Part of a small language model's weights.
Size: 10 layers, width 640, 4 heads of 128, MLP 1728 GeGLU, 64.1M parameters.
Architecture: LayerNorm before each block, rotary positions, untied embeddings, attention and MLP in parallel.
MLP neurons of a small language model. Each row is named by its layer, matrix (gate and up: input weights) and neuron, and shows model dimensions 229-292. Each number is 200 + 30 x the weight over its row's rms, rounded and kept within 0 to 999. A neuron's up and down rows have the sign that makes its largest values positive.
A block is one neuron, or neurons of one layer that tend to fire together. Before each block is what it responds to, as a language model described it from the Wikipedia text at the highest values.

Proper-name first piece
L6.gate40,201,182,220,172,139,186,229,218,237,197,203,169,207,246,225,192,170,189,171,180,231,163,237,220,186,213,190,195,209,153,220,174,197,224,223,213,225,192,170,181,171,246,192,188,174,170,173,187,163,233,233,200,226,204,199,205,166,219,218,208,197,205,211,236
L6.up40,216,204,167,197,177,236,164,250,190,155,178,260,181,215,178,211,178,192,212,162,213,191,210,210,210,207,202,229,162,179,219,195,189,236,212,187,240,186,247,210,258,194,166,213,162,200,220,186,183,223,260,231,223,178,192,240,191,260,226,227,236,211,181,236
L6.gate263,177,165,211,167,160,192,258,217,228,183,239,238,202,249,196,172,171,205,171,261,176,206,188,176,213,193,230,176,188,191,212,169,229,258,165,237,161,203,144,196,191,210,139,181,173,174,211,158,237,236,243,224,221,195,189,197,187,219,222,198,205,218,181,152
L6.up263,195,190,184,166,161,221,234,183,259,183,210,229,187,193,196,201,171,201,199,268,186,209,158,165,212,161,240,257,194,214,195,157,236,230,169,240,192,183,157,142,163,240,214,185,246,201,201,253,218,172,192,216,221,245,211,157,172,217,174,201,194,201,139,218
L6.gate477,201,159,203,244,220,173,231,232,189,160,207,214,231,209,229,190,200,207,201,176,181,200,206,209,217,172,214,253,167,188,211,212,192,244,177,147,147,240,204,197,183,216,222,221,188,261,184,204,197,159,148,199,170,136,167,182,138,230,216,200,209,243,221,198
L6.up477,203,150,201,225,180,189,183,252,162,207,230,248,170,166,237,161,176,196,249,191,285,181,183,237,257,214,186,176,177,196,211,203,206,244,240,154,153,217,241,238,231,168,219,249,216,219,197,202,168,203,162,170,204,179,183,205,185,265,223,211,198,200,180,186
L6.gate524,219,261,133,203,188,258,233,209,199,212,185,289,228,198,183,166,145,214,136,257,202,236,181,154,219,194,271,207,198,201,165,152,184,262,221,189,191,201,187,163,222,204,157,257,202,156,225,172,226,214,178,219,235,151,153,208,198,214,216,225,216,239,156,229
L6.up524,226,199,196,207,177,223,261,222,210,200,207,190,194,233,216,206,179,192,197,250,217,218,167,189,214,222,216,240,189,210,207,208,187,243,206,236,212,194,176,197,172,205,174,199,157,195,150,199,210,198,230,241,194,198,199,223,230,205,158,201,208,226,199,183

Repeated-name inner pieces
L7.gate1171,208,181,183,213,190,216,217,172,194,219,198,233,135,211,194,144,185,181,153,295,170,177,166,177,209,200,201,192,252,151,218,174,213,208,150,187,197,179,206,239,202,186,161,264,270,206,207,223,203,211,160,224,185,207,158,151,182,197,197,243,188,247,170,178
L7.up1171,223,227,185,215,159,164,214,182,193,237,219,172,183,229,180,153,173,187,177,236,216,235,153,191,217,193,247,204,232,226,181,174,203,238,211,206,225,187,205,231,166,231,147,201,215,135,194,207,180,173,191,171,245,200,181,210,192,170,223,220,220,191,209,191

Word stems and stat-table cells
L7.gate1473,239,164,201,207,233,181,138,279,216,210,146,209,196,201,213,193,182,222,203,189,218,168,199,213,269,190,204,150,193,239,220,208,153,187,195,186,201,204,283,220,170,219,162,236,174,212,204,234,206,212,219,178,199,197,217,269,165,227,201,181,198,198,205,189
L7.up1473,201,263,180,175,216,233,202,195,209,259,212,185,206,224,216,187,171,184,172,181,164,171,182,211,134,188,202,236,227,202,211,194,187,171,205,205,262,201,189,190,216,239,157,147,211,188,216,155,206,233,247,214,229,225,219,162,212,177,198,209,203,185,209,157

Football stats table cells
L6.gate702,229,193,171,244,256,216,206,193,237,153,166,184,245,219,175,182,137,131,203,182,202,180,194,193,286,205,224,204,207,171,221,180,162,161,190,192,220,170,137,178,208,191,169,212,182,210,178,189,228,192,235,215,162,188,239,177,229,151,232,200,212,193,187,159
L6.up702,212,182,195,245,240,224,202,236,221,202,202,187,158,170,208,205,230,172,165,172,214,234,199,171,238,224,165,212,239,222,204,212,193,170,210,234,249,221,174,178,173,211,198,202,190,179,207,180,189,205,187,173,108,277,163,181,250,186,153,208,135,198,223,164
L6.gate1185,249,146,219,194,226,221,204,243,209,231,193,201,206,217,171,180,197,256,179,213,196,183,208,232,243,195,256,180,187,241,215,224,147,166,141,215,233,239,118,213,171,230,201,217,194,234,155,208,238,191,218,200,179,205,203,279,229,181,239,230,177,156,195,220
L6.up1185,210,168,181,223,191,192,205,159,237,228,228,223,214,209,221,255,199,190,230,154,232,199,192,212,171,210,180,174,194,169,154,199,172,225,217,276,210,208,219,223,161,173,189,177,189,231,217,205,246,188,207,191,184,229,230,209,267,167,150,161,194,226,206,148
L6.gate1315,212,201,187,212,211,175,207,222,235,144,148,170,178,172,186,219,194,190,165,185,190,196,197,177,203,253,196,254,182,238,214,213,171,209,182,214,218,209,215,186,207,228,228,176,201,210,212,209,187,184,204,222,175,227,226,211,207,172,227,229,228,152,214,203
L6.up1315,174,182,192,215,227,198,152,215,199,213,146,270,222,194,165,213,210,215,205,206,215,268,170,197,223,191,237,206,202,231,190,228,204,196,211,225,170,181,253,186,218,235,189,222,202,226,163,234,194,243,185,241,195,224,250,189,205,195,226,190,190,200,166,195
L6.gate1450,186,176,249,209,204,173,162,214,188,188,128,198,216,201,185,181,204,220,173,164,241,173,172,181,226,245,203,225,221,289,197,256,249,203,194,218,202,231,224,160,219,209,179,191,165,193,214,256,223,240,211,188,158,211,204,254,219,187,199,167,238,224,238,249
L6.up1450,197,212,210,230,199,166,207,219,179,211,165,133,233,201,204,177,212,243,210,138,199,204,186,223,235,206,182,233,191,238,255,204,251,197,208,196,214,235,189,183,252,192,201,171,139,183,226,225,139,163,213,155,173,185,228,181,195,208,189,126,240,178,223,216

Mid-name word pieces
L5.gate11,171,138,182,188,211,206,195,162,245,257,165,154,206,176,162,232,169,215,142,241,183,148,194,175,190,199,267,216,215,211,183,191,186,223,190,225,167,199,202,175,190,194,187,228,213,169,233,232,216,250,197,170,206,212,143,191,145,218,166,213,167,203,136,187
L5.up11,188,217,164,217,182,244,233,219,201,195,175,179,184,235,223,214,144,162,181,228,210,177,199,190,205,141,227,176,183,215,155,195,178,218,262,203,250,177,229,179,236,220,213,278,194,193,148,224,223,185,218,214,184,196,222,193,212,166,188,191,205,206,196,215
L5.gate12,208,167,231,181,222,218,202,196,226,199,164,193,154,198,185,207,204,169,240,235,239,204,190,186,230,186,212,219,136,201,179,174,187,194,150,170,189,221,215,177,234,235,202,217,201,182,166,179,190,186,159,145,191,148,202,212,197,211,236,181,224,220,173,197
L5.up12,187,219,147,176,159,195,196,209,204,142,215,207,178,220,209,190,284,211,170,250,186,236,215,166,266,210,238,241,201,176,182,201,248,213,204,193,200,160,181,167,189,224,158,214,197,200,216,184,147,198,209,212,199,204,199,256,194,235,217,196,206,205,230,187
L5.gate224,146,171,164,227,259,218,209,198,227,196,131,193,166,189,201,219,161,200,167,226,160,171,234,93,213,161,244,180,199,193,172,195,214,244,172,177,212,163,201,201,231,225,133,223,220,200,169,176,183,187,219,192,166,203,187,161,164,169,218,180,250,213,158,155
L5.up224,157,193,171,222,248,194,203,173,272,189,174,199,201,160,153,230,186,250,205,179,189,180,243,114,172,202,185,176,208,231,197,215,168,227,206,168,223,228,208,186,272,177,151,204,205,218,189,188,220,177,194,169,182,233,174,174,150,182,210,173,254,193,213,208
L5.gate269,176,208,170,230,197,226,195,209,163,201,208,197,195,197,199,202,178,209,153,241,193,217,219,193,187,255,243,217,188,208,179,204,232,247,169,231,214,163,174,223,195,190,239,217,193,196,166,241,229,238,202,238,176,177,214,196,193,178,151,248,213,248,165,181
L5.up269,152,219,188,204,204,240,181,194,189,237,271,182,226,213,170,203,172,195,202,207,187,173,221,191,182,278,213,239,191,201,212,185,261,234,205,184,168,174,196,216,234,191,220,252,189,190,179,175,266,263,205,221,209,197,220,235,124,223,165,218,208,224,161,208
L5.gate308,165,140,164,184,224,201,193,168,188,141,155,211,182,202,184,210,172,228,225,237,205,185,215,168,215,196,200,269,193,182,155,152,183,246,224,178,220,175,176,123,234,215,200,184,214,187,202,210,194,215,156,133,201,166,230,169,189,236,209,177,231,209,116,208
L5.up308,162,237,210,240,206,172,206,217,206,213,258,204,171,242,183,206,216,212,206,266,207,179,217,190,197,187,187,198,181,238,167,201,197,216,226,168,236,234,159,190,199,217,168,224,211,177,201,196,248,257,194,173,204,201,174,215,186,206,220,176,205,218,241,214
L5.gate315,169,153,146,225,237,217,201,201,222,220,164,193,95,241,187,185,194,193,130,195,164,188,242,218,226,200,219,258,238,195,197,196,212,292,185,189,200,164,227,174,193,220,146,210,213,189,200,165,210,233,213,216,174,151,187,172,171,152,195,194,205,187,177,185
L5.up315,139,206,144,240,217,202,207,223,179,220,169,193,207,267,178,210,212,165,174,210,180,201,246,195,157,184,225,205,220,204,222,131,184,241,214,224,195,174,227,221,208,250,192,242,200,214,211,190,218,261,187,228,177,154,190,217,188,183,213,181,274,215,180,169
L5.gate383,161,176,136,202,206,226,162,200,212,273,110,196,208,165,183,188,160,220,169,194,189,182,249,204,148,235,269,240,247,179,202,257,212,221,212,150,181,203,228,172,187,231,123,206,223,200,212,178,194,216,140,202,227,213,170,195,147,162,184,245,194,172,187,160
L5.up383,178,169,178,149,177,245,208,220,213,244,204,200,184,220,160,201,231,221,197,196,146,203,201,226,192,191,256,151,191,164,203,216,193,235,216,196,240,155,173,187,204,199,210,220,254,225,199,171,220,176,208,156,193,203,200,236,192,257,207,181,235,208,135,164
L5.gate738,206,167,191,185,216,198,195,220,219,249,197,188,143,235,176,241,151,138,165,181,171,151,236,257,203,191,194,155,188,149,145,206,212,222,191,233,198,168,226,171,195,232,132,239,229,212,175,143,180,200,221,219,140,142,222,212,196,213,233,211,259,169,173,173
L5.up738,165,165,216,189,221,209,199,183,190,231,226,224,183,178,149,223,187,183,180,180,232,186,233,263,224,215,183,164,170,139,150,211,219,197,181,179,196,218,218,144,236,196,170,216,202,180,197,141,208,189,156,165,140,152,169,219,177,230,235,197,227,183,156,199
L5.gate859,210,216,185,186,184,193,212,199,218,231,198,210,180,222,163,168,162,206,131,227,153,216,204,180,208,215,216,202,209,205,197,168,200,250,173,245,211,201,207,263,169,200,187,230,228,218,216,219,218,260,198,270,179,201,191,181,189,197,181,242,204,205,188,202
L5.up859,182,197,201,227,206,211,213,192,196,257,216,208,181,168,156,167,161,213,169,230,166,235,188,177,170,210,211,197,197,200,227,172,200,242,159,227,202,234,266,230,186,195,189,191,184,207,226,162,241,255,176,245,194,204,153,183,181,192,215,221,202,208,230,239
L5.gate973,150,203,175,240,167,167,169,226,212,216,187,205,215,247,176,213,189,257,200,198,186,211,238,227,210,151,253,212,161,184,168,160,183,239,226,157,238,167,191,148,201,177,195,234,194,186,224,238,202,245,185,229,209,181,191,158,211,196,207,222,229,202,151,196
L5.up973,185,182,194,194,152,175,243,229,177,185,201,218,227,115,212,209,259,215,195,236,241,211,197,157,253,231,169,258,170,184,190,190,203,217,217,176,192,207,178,166,226,196,240,213,215,194,257,250,159,164,167,120,199,202,187,188,174,242,258,216,195,191,206,179
L5.gate1030,169,162,157,218,229,246,213,211,256,252,185,235,215,207,178,136,153,208,231,239,162,220,228,215,295,211,213,220,200,220,166,154,210,229,177,183,205,177,161,201,191,197,207,236,145,178,185,218,145,119,169,202,192,197,185,159,176,218,192,245,243,205,221,176
L5.up1030,149,142,184,227,213,177,199,133,242,233,141,171,193,223,185,279,213,198,199,238,208,175,234,233,228,231,208,165,227,249,222,180,203,198,229,170,152,179,211,165,197,251,191,202,219,192,207,160,123,187,191,170,206,238,179,175,223,204,262,228,250,199,168,203
L5.gate1443,231,223,261,183,151,166,223,173,203,170,250,149,172,190,178,231,228,246,133,235,205,225,96,173,207,160,204,226,208,217,238,191,223,187,233,187,182,232,207,206,202,228,168,233,232,166,200,200,215,190,202,247,224,191,175,231,173,209,224,265,175,217,212,229
L5.up1443,157,199,205,253,213,219,175,181,183,243,229,181,182,193,188,193,130,169,200,184,187,276,163,212,208,204,173,211,183,187,220,193,228,219,195,212,256,198,183,188,195,221,183,211,175,164,195,198,189,252,206,205,206,150,189,182,242,209,203,237,181,194,222,219
L5.gate1545,214,177,194,134,225,210,200,210,189,195,223,209,191,149,196,209,197,159,170,197,218,232,222,155,248,187,177,147,185,200,176,142,207,190,204,154,240,112,154,213,183,203,168,199,188,144,186,179,226,226,174,168,224,140,198,248,223,183,191,225,181,213,215,158
L5.up1545,152,226,167,171,134,250,227,198,214,240,180,188,239,256,229,229,167,201,213,188,215,238,233,200,230,221,248,264,218,134,147,240,197,200,169,137,196,192,180,194,191,221,199,225,260,144,198,147,258,184,195,196,189,171,162,186,168,207,246,204,194,251,225,155
L5.gate1692,196,152,130,140,190,244,213,197,197,255,136,235,192,202,164,213,170,166,169,201,155,164,249,182,215,200,211,228,188,203,194,171,216,244,209,170,150,175,203,173,192,271,178,270,231,200,192,202,157,186,161,185,271,203,221,174,206,252,179,225,202,168,180,200
L5.up1692,180,183,134,175,193,285,269,137,217,216,231,219,189,205,186,224,148,236,193,235,167,210,227,213,207,175,247,219,191,231,183,141,182,214,185,139,237,207,199,191,211,214,173,246,219,168,249,158,205,247,165,219,201,155,189,148,180,180,220,154,219,190,177,188
L5.gate1693,191,217,176,211,169,171,212,227,213,232,223,211,177,188,187,188,200,180,136,271,178,211,185,172,207,205,240,195,226,162,216,180,216,221,171,211,215,190,206,246,179,223,172,258,263,199,233,228,208,237,193,207,190,208,188,172,168,191,192,222,208,220,181,174
L5.up1693,177,231,175,244,216,166,203,243,180,264,253,232,170,144,148,187,219,216,150,222,162,214,186,200,175,197,225,196,214,184,227,200,203,208,160,179,184,253,231,227,177,196,159,220,235,194,255,208,249,225,192,219,215,216,151,149,141,188,217,257,169,220,215,191
L5.gate1720,179,145,155,195,178,232,182,169,208,227,198,197,184,195,238,207,178,167,194,195,122,156,232,191,231,159,230,155,210,146,166,206,229,238,167,206,125,195,191,201,173,212,181,230,249,214,230,221,233,189,189,239,209,206,195,174,182,183,196,230,238,217,133,214
L5.up1720,126,184,172,204,182,197,229,236,232,199,181,212,196,207,173,215,141,156,186,202,112,187,241,148,235,236,206,216,235,160,181,206,234,219,227,181,162,197,218,213,192,253,203,239,240,231,262,240,185,204,173,219,287,218,176,171,128,202,184,220,202,294,196,238

Sports stats separators
L5.gate194,178,201,156,239,177,220,83,198,191,209,223,193,196,158,224,205,300,188,214,185,208,240,193,213,187,192,171,201,177,257,210,217,234,186,217,236,201,179,189,179,158,177,222,211,194,239,180,247,179,208,122,234,207,246,181,197,218,194,235,173,253,162,173,218
L5.up194,228,163,148,192,249,171,275,220,160,190,206,202,155,178,216,236,244,210,116,232,223,248,192,177,195,176,191,179,231,132,165,196,219,156,216,219,233,163,164,203,212,220,149,209,210,220,243,191,164,251,158,199,193,197,186,203,164,228,217,214,179,171,179,195
L5.gate197,240,178,184,244,235,189,165,209,210,204,186,229,207,196,197,208,152,159,208,205,204,240,187,223,179,204,204,208,163,195,183,209,232,232,168,219,185,175,247,173,203,234,203,198,221,241,188,200,181,231,175,178,189,175,180,172,216,202,195,213,255,183,193,212
L5.up197,201,135,196,213,230,189,209,243,243,198,197,180,219,174,229,182,175,172,182,160,240,176,197,215,188,174,182,177,256,211,205,190,190,223,229,195,215,193,192,209,187,211,205,213,211,214,179,188,194,202,132,152,150,203,212,188,194,199,236,239,226,292,212,185
L5.gate252,184,192,202,187,205,256,223,218,206,229,211,222,148,165,224,174,111,178,191,211,214,184,248,207,214,187,217,165,198,235,208,222,209,199,195,241,226,161,205,175,192,168,215,242,192,174,233,220,186,197,232,242,194,169,217,151,193,248,210,218,220,240,200,208
L5.up252,236,206,139,235,197,194,170,168,239,234,169,218,303,183,213,180,167,168,202,226,234,185,158,213,147,123,224,197,239,218,158,203,223,219,215,220,157,198,191,232,160,228,146,257,197,217,149,179,154,213,209,176,153,256,233,199,267,172,254,224,202,191,195,213
L5.gate369,251,193,194,186,177,169,219,266,199,213,186,189,173,195,162,207,231,177,193,187,208,235,186,194,232,230,186,176,193,185,172,188,186,172,185,193,183,193,203,251,177,219,205,293,193,229,204,228,208,174,184,170,168,149,185,183,197,173,214,216,129,151,212,194
L5.up369,218,202,200,193,181,166,215,277,168,232,187,144,186,172,139,232,207,186,202,165,235,232,190,213,195,251,191,204,236,178,202,223,210,151,212,185,164,238,226,232,179,208,191,266,216,261,206,211,214,180,178,194,222,154,171,183,198,204,214,233,149,161,219,199
L5.gate384,199,197,274,238,189,214,227,170,216,170,180,213,161,181,242,178,174,197,194,188,184,212,241,206,176,232,202,164,222,179,185,217,228,189,181,266,214,193,213,181,191,219,189,199,204,190,138,243,192,203,215,210,174,215,258,198,232,211,162,233,151,244,209,171
L5.up384,202,225,226,179,174,169,141,232,173,225,194,209,177,195,178,217,206,228,164,228,210,223,230,193,165,239,204,225,176,177,213,151,227,190,165,228,194,164,165,208,179,174,184,183,252,222,158,198,209,222,179,206,145,188,254,209,195,232,228,207,232,233,219,157
L5.gate416,208,215,179,202,222,207,207,249,234,178,199,221,147,258,235,130,193,137,186,255,210,227,238,240,212,204,211,241,203,176,202,223,229,180,135,214,186,159,221,210,206,223,216,145,184,195,201,184,207,221,222,198,229,271,232,168,241,217,218,227,140,183,198,194
L5.up416,214,165,223,220,198,116,247,149,213,228,209,179,199,218,197,195,211,204,209,215,216,203,187,210,162,164,191,195,176,188,198,183,226,218,194,254,197,226,205,225,242,228,229,214,206,237,152,197,157,173,204,179,165,224,210,169,173,145,272,180,195,206,187,259
L5.gate507,214,157,196,228,197,147,206,183,163,203,165,227,192,162,138,172,159,118,209,142,201,210,235,244,237,246,218,245,222,218,211,209,208,218,228,184,209,217,239,177,178,252,172,205,204,184,264,171,253,229,210,204,185,182,236,233,234,206,210,167,204,150,215,243
L5.up507,250,220,200,180,240,210,136,200,240,237,214,169,185,183,200,219,184,171,232,194,200,194,195,226,209,166,202,203,196,243,174,220,177,142,175,257,188,159,176,231,191,229,228,182,213,204,170,270,218,137,257,223,215,210,201,205,235,230,186,185,194,182,285,183
L5.gate518,242,203,236,140,171,215,134,217,190,191,178,160,193,254,217,147,214,224,209,218,206,181,162,235,228,224,200,211,175,170,221,205,191,243,143,225,188,227,195,201,213,182,211,184,243,222,209,202,202,203,207,237,183,146,236,205,203,208,172,177,230,223,184,172
L5.up518,207,184,176,175,247,179,194,249,202,221,188,159,203,225,187,197,231,199,171,187,184,219,221,194,141,203,229,250,196,213,193,189,225,196,240,240,193,225,139,184,194,209,164,162,99,268,204,212,210,131,229,189,175,238,210,194,245,157,192,164,197,179,229,167
L5.gate720,237,144,181,243,177,231,207,214,204,254,198,206,210,231,199,184,212,198,177,207,190,202,211,204,183,212,207,186,236,227,167,179,246,202,207,294,199,197,224,134,170,214,244,185,175,243,212,194,207,176,206,152,193,180,223,142,252,120,216,176,193,173,190,162
L5.up720,212,190,237,204,189,191,242,174,175,172,166,201,202,207,170,261,234,211,203,170,179,177,145,232,216,213,171,225,220,202,187,191,194,194,157,180,193,200,176,224,195,185,147,190,213,241,195,207,259,211,161,216,185,184,203,270,214,259,149,184,188,216,182,175
L5.gate746,169,219,229,166,222,201,128,207,198,100,108,222,214,209,167,222,223,181,133,173,122,155,227,159,180,208,229,188,216,194,203,217,203,206,215,203,212,147,269,193,196,227,210,186,203,187,201,199,228,222,230,187,154,201,220,217,197,256,199,196,260,163,210,198
L5.up746,165,219,260,219,219,177,133,239,201,148,162,199,230,206,159,213,240,209,164,156,171,148,239,142,152,245,181,184,159,228,223,222,162,193,217,213,219,205,263,188,209,202,229,179,174,205,224,165,208,163,211,178,177,195,205,197,187,239,183,177,252,143,265,202
L5.gate934,209,153,161,215,234,197,228,170,179,187,189,218,173,178,177,205,205,177,208,170,163,230,197,230,239,276,219,202,203,165,182,144,231,225,266,183,202,167,171,165,198,210,230,218,206,223,213,222,140,221,181,162,207,207,221,209,188,186,226,161,175,155,175,210
L5.up934,169,222,143,180,173,172,187,200,199,217,211,170,171,208,211,163,211,103,188,266,177,241,190,206,170,201,187,178,260,194,150,220,217,140,239,199,226,149,166,213,219,176,189,158,233,212,210,174,204,248,168,159,190,179,166,184,233,172,203,227,185,222,229,193
L5.gate951,145,132,155,206,166,201,190,251,188,211,176,200,244,181,224,211,225,204,147,213,197,268,180,204,187,173,258,159,231,252,166,202,160,184,205,171,132,174,165,232,182,240,216,247,217,162,126,191,185,203,220,193,219,196,191,192,246,192,285,196,200,228,222,128
L5.up951,139,194,211,185,215,217,187,214,194,189,223,244,172,206,140,176,182,174,193,198,211,236,191,218,227,224,209,226,173,194,210,171,180,184,203,222,245,168,196,233,179,255,267,210,156,204,166,177,197,224,182,235,208,185,218,208,187,179,168,182,250,187,204,155
L5.gate986,199,244,186,174,233,184,147,271,204,215,186,171,109,180,179,171,200,172,171,187,186,203,167,184,187,194,166,203,209,202,184,208,221,113,200,215,195,223,199,196,135,160,159,219,239,252,217,178,195,218,217,230,229,210,220,198,220,206,226,240,152,189,164,214
L5.up986,195,185,187,252,195,189,167,199,177,217,221,244,237,210,206,230,225,241,195,207,210,221,196,258,191,205,180,188,200,197,153,206,208,220,245,184,210,229,177,169,189,181,168,204,188,203,226,169,141,174,166,184,175,155,154,186,167,170,235,139,172,155,199,208
L5.gate1130,208,197,156,244,231,186,194,162,198,201,171,205,234,167,178,223,200,217,209,146,211,120,215,189,173,213,176,207,195,253,193,203,268,204,201,249,230,241,198,174,220,209,240,192,213,175,199,205,221,172,212,187,179,227,184,190,248,213,197,169,180,211,176,229
L5.up1130,190,202,178,240,209,188,145,185,202,216,162,184,211,237,218,246,206,224,220,219,186,214,183,166,211,241,210,176,226,207,171,175,222,201,264,246,191,219,197,193,221,248,248,179,200,225,201,241,216,235,223,202,192,297,187,222,207,199,177,167,232,227,191,199
L5.gate1427,206,155,197,238,222,215,218,226,197,212,233,199,188,209,235,194,217,229,185,216,205,175,223,229,206,227,201,192,202,232,276,200,235,180,235,266,188,184,199,154,186,171,184,179,201,235,158,285,159,280,169,198,207,185,227,160,180,204,169,209,170,160,165,193
L5.up1427,217,270,184,207,207,215,225,244,219,212,125,251,192,190,149,149,219,177,165,211,255,234,175,185,194,205,177,200,218,218,213,177,198,189,225,167,234,206,201,193,186,214,213,234,232,227,177,219,193,156,182,168,194,227,204,209,209,206,208,168,196,173,246,210
L5.gate1563,209,166,169,240,196,178,292,186,225,225,145,163,194,193,164,176,231,163,155,163,193,169,204,199,201,215,183,228,231,212,200,248,158,198,263,210,237,184,237,203,191,249,249,208,197,200,199,237,165,157,209,189,209,208,203,200,207,155,167,200,241,142,163,230
L5.up1563,143,143,183,179,231,204,191,259,209,216,186,245,212,169,202,171,160,121,184,167,217,186,189,260,207,246,240,221,229,202,203,198,190,149,200,195,184,206,185,192,206,164,162,207,194,223,189,207,171,231,177,237,179,243,179,243,223,189,205,218,161,166,182,200